config.toml
n_layer = 10
d_model = 160
d_mlp = 640
vocab_size = 8192
activation = "relu"
norm = "layernorm"
norm_eps = 1e-05
bias = "all"
tie_embeddings = true
init_std_up = 0.0228
init_std_down = 0.0228
grad_clip = 0.5
doc_mask = true
dataset = "wikipedia_en"
MLP neurons of a small language model. Each row is named by its layer, matrix (up: input weights) and neuron, and shows model dimensions 48-111. Each number is 200 + 20 x the weight over its row's rms, rounded and kept within 0 to 999.
Before each neuron's rows, "fires after" lists the tokens most often just before its 100 highest values on Wikipedia text that the model never trained on.

fires after: " |"
L6.up470,183,233,203,211,208,217,194,214,218,199,188,233,193,204,208,203,166,187,152,183,180,202,188,221,208,210,256,207,209,162,210,252,206,217,202,183,246,207,201,201,210,172,186,180,185,168,212,218,186,182,207,205,201,205,187,204,188,135,206,198,236,198,209,237

fires after: ";", " \"", " 0", "0", "3", "2"
L4.up142,209,137,192,229,205,177,207,187,201,162,237,240,202,192,195,201,209,200,211,209,200,222,171,214,175,195,210,184,211,167,224,190,229,216,238,158,190,210,225,205,170,199,173,169,205,163,160,190,219,206,212,182,204,229,203,213,199,222,215,209,224,215,198,215

fires after: "\n", " ("
L6.up105,195,188,189,196,185,178,190,163,218,191,256,171,205,204,180,216,184,189,208,199,180,230,194,189,202,209,175,193,194,222,209,193,197,217,238,242,184,183,210,209,188,173,176,212,178,194,182,220,207,209,206,186,199,211,224,222,185,207,169,213,213,190,235,209

fires after: " in", " of", " between"
L4.up293,194,175,213,177,222,178,224,180,210,229,186,230,177,171,181,222,191,191,232,199,208,188,170,171,227,223,209,191,216,197,193,242,160,186,166,202,210,185,182,227,197,186,200,220,189,187,175,251,192,205,218,181,186,198,213,223,212,236,216,150,204,198,202,180

fires after: ","
L3.up80,201,180,189,196,200,180,201,176,205,221,201,222,208,212,226,223,150,206,194,201,192,218,185,206,191,213,260,201,218,179,221,221,209,184,213,193,247,209,184,193,211,188,195,188,202,175,185,209,180,198,208,150,204,209,213,238,195,188,191,180,183,211,179,183

fires after: " (", " \""
L3.up629,209,166,219,227,200,162,181,196,183,229,210,189,233,195,198,205,202,194,194,218,204,218,166,197,159,210,191,184,212,222,204,241,175,212,197,212,190,176,199,178,205,185,197,230,213,229,170,183,189,175,197,148,190,191,236,233,176,211,241,194,218,219,209,195

fires after: "-", "/"
L3.up307,197,188,221,184,213,203,174,178,206,208,198,231,204,200,194,230,199,187,212,208,181,189,161,162,188,200,213,195,215,196,211,203,194,179,222,147,216,194,211,210,203,206,204,202,233,191,230,212,223,201,211,177,217,212,183,209,167,200,158,202,210,232,190,221

fires after: "=", "Early", "|", " his"
L3.up48,180,199,186,205,169,190,193,200,164,228,205,199,170,227,207,207,203,238,187,178,221,186,185,183,170,192,196,205,204,221,202,220,191,201,199,215,208,195,205,175,223,202,191,191,186,226,185,180,196,224,225,235,182,213,223,217,166,222,203,219,233,232,216,189

fires after: " |", "|", " Alt", "%", ","
L3.up228,236,203,217,208,208,199,227,189,183,208,181,221,197,194,217,182,213,216,199,203,209,205,181,193,171,169,220,207,185,220,218,229,185,209,200,184,206,196,220,200,226,213,193,188,196,212,197,176,194,157,200,195,198,231,228,210,159,168,183,179,190,205,246,216

fires after: ",", " .", " ("
L3.up219,183,181,172,195,200,182,229,193,201,223,221,210,202,208,227,227,143,206,197,168,209,177,206,199,202,232,229,200,232,184,208,201,191,189,228,218,241,168,168,189,208,193,183,215,218,158,192,186,219,209,203,154,170,167,218,230,189,189,215,179,193,238,198,185

fires after: " |", "aged", "%", " ft"
L4.up302,197,189,204,225,212,185,203,218,222,198,181,226,158,192,217,197,205,205,235,213,176,190,188,152,186,240,185,210,205,168,196,217,180,212,191,185,207,200,174,220,231,198,221,171,178,211,199,244,220,177,240,159,172,188,203,237,202,158,239,184,229,209,185,218

fires after: " |", "-", "W", "E"
L3.up410,182,194,181,211,178,166,204,213,174,224,224,210,259,198,181,217,166,192,200,195,194,232,201,195,210,206,215,150,215,211,187,208,203,207,196,182,209,174,208,209,206,181,226,203,199,191,209,214,219,187,195,204,201,172,237,230,191,162,220,194,252,200,180,243

fires after: "|", "-", "ur"
L6.up377,190,198,210,191,206,181,180,199,230,251,214,185,202,216,212,208,218,180,205,206,169,183,224,218,173,224,236,193,197,215,191,211,196,170,203,204,220,188,226,188,224,204,204,146,201,193,171,195,190,150,179,186,190,182,209,196,167,192,201,170,196,204,205,207

fires after: " |", "|", " a", ":", " received"
L6.up295,228,209,193,226,197,172,198,185,183,231,204,173,174,186,211,235,215,173,190,207,226,240,171,181,215,211,206,216,212,181,210,232,170,175,213,200,200,219,210,199,220,174,180,192,194,210,195,222,196,191,194,202,212,182,180,211,195,181,202,221,255,188,174,235

fires after: "|", " Votes", " Labour", " %", " hold", " Democrats"
L4.up327,192,208,213,241,182,186,210,203,200,187,199,189,219,204,191,223,167,183,201,206,217,220,214,174,192,191,247,226,225,174,223,201,209,230,212,235,200,220,216,201,211,191,194,222,184,215,199,217,189,238,193,179,204,210,218,238,194,170,199,205,230,213,191,197

fires after: " from", " in", " of", " to", "From"
L6.up278,172,223,206,185,215,198,208,204,205,206,204,193,177,176,204,201,205,217,207,195,228,228,200,180,203,214,201,190,214,138,225,200,199,194,215,200,245,175,198,188,218,178,198,219,184,209,196,232,228,198,228,142,152,201,189,201,199,184,206,153,188,229,204,193

fires after: "|", "-"
L6.up327,206,212,225,191,192,166,177,155,219,214,192,206,232,212,235,230,182,223,209,227,211,213,217,184,208,217,242,243,215,202,203,231,218,178,208,212,179,215,209,211,195,212,169,159,183,203,183,206,199,198,177,180,237,181,199,216,180,215,169,204,194,193,197,176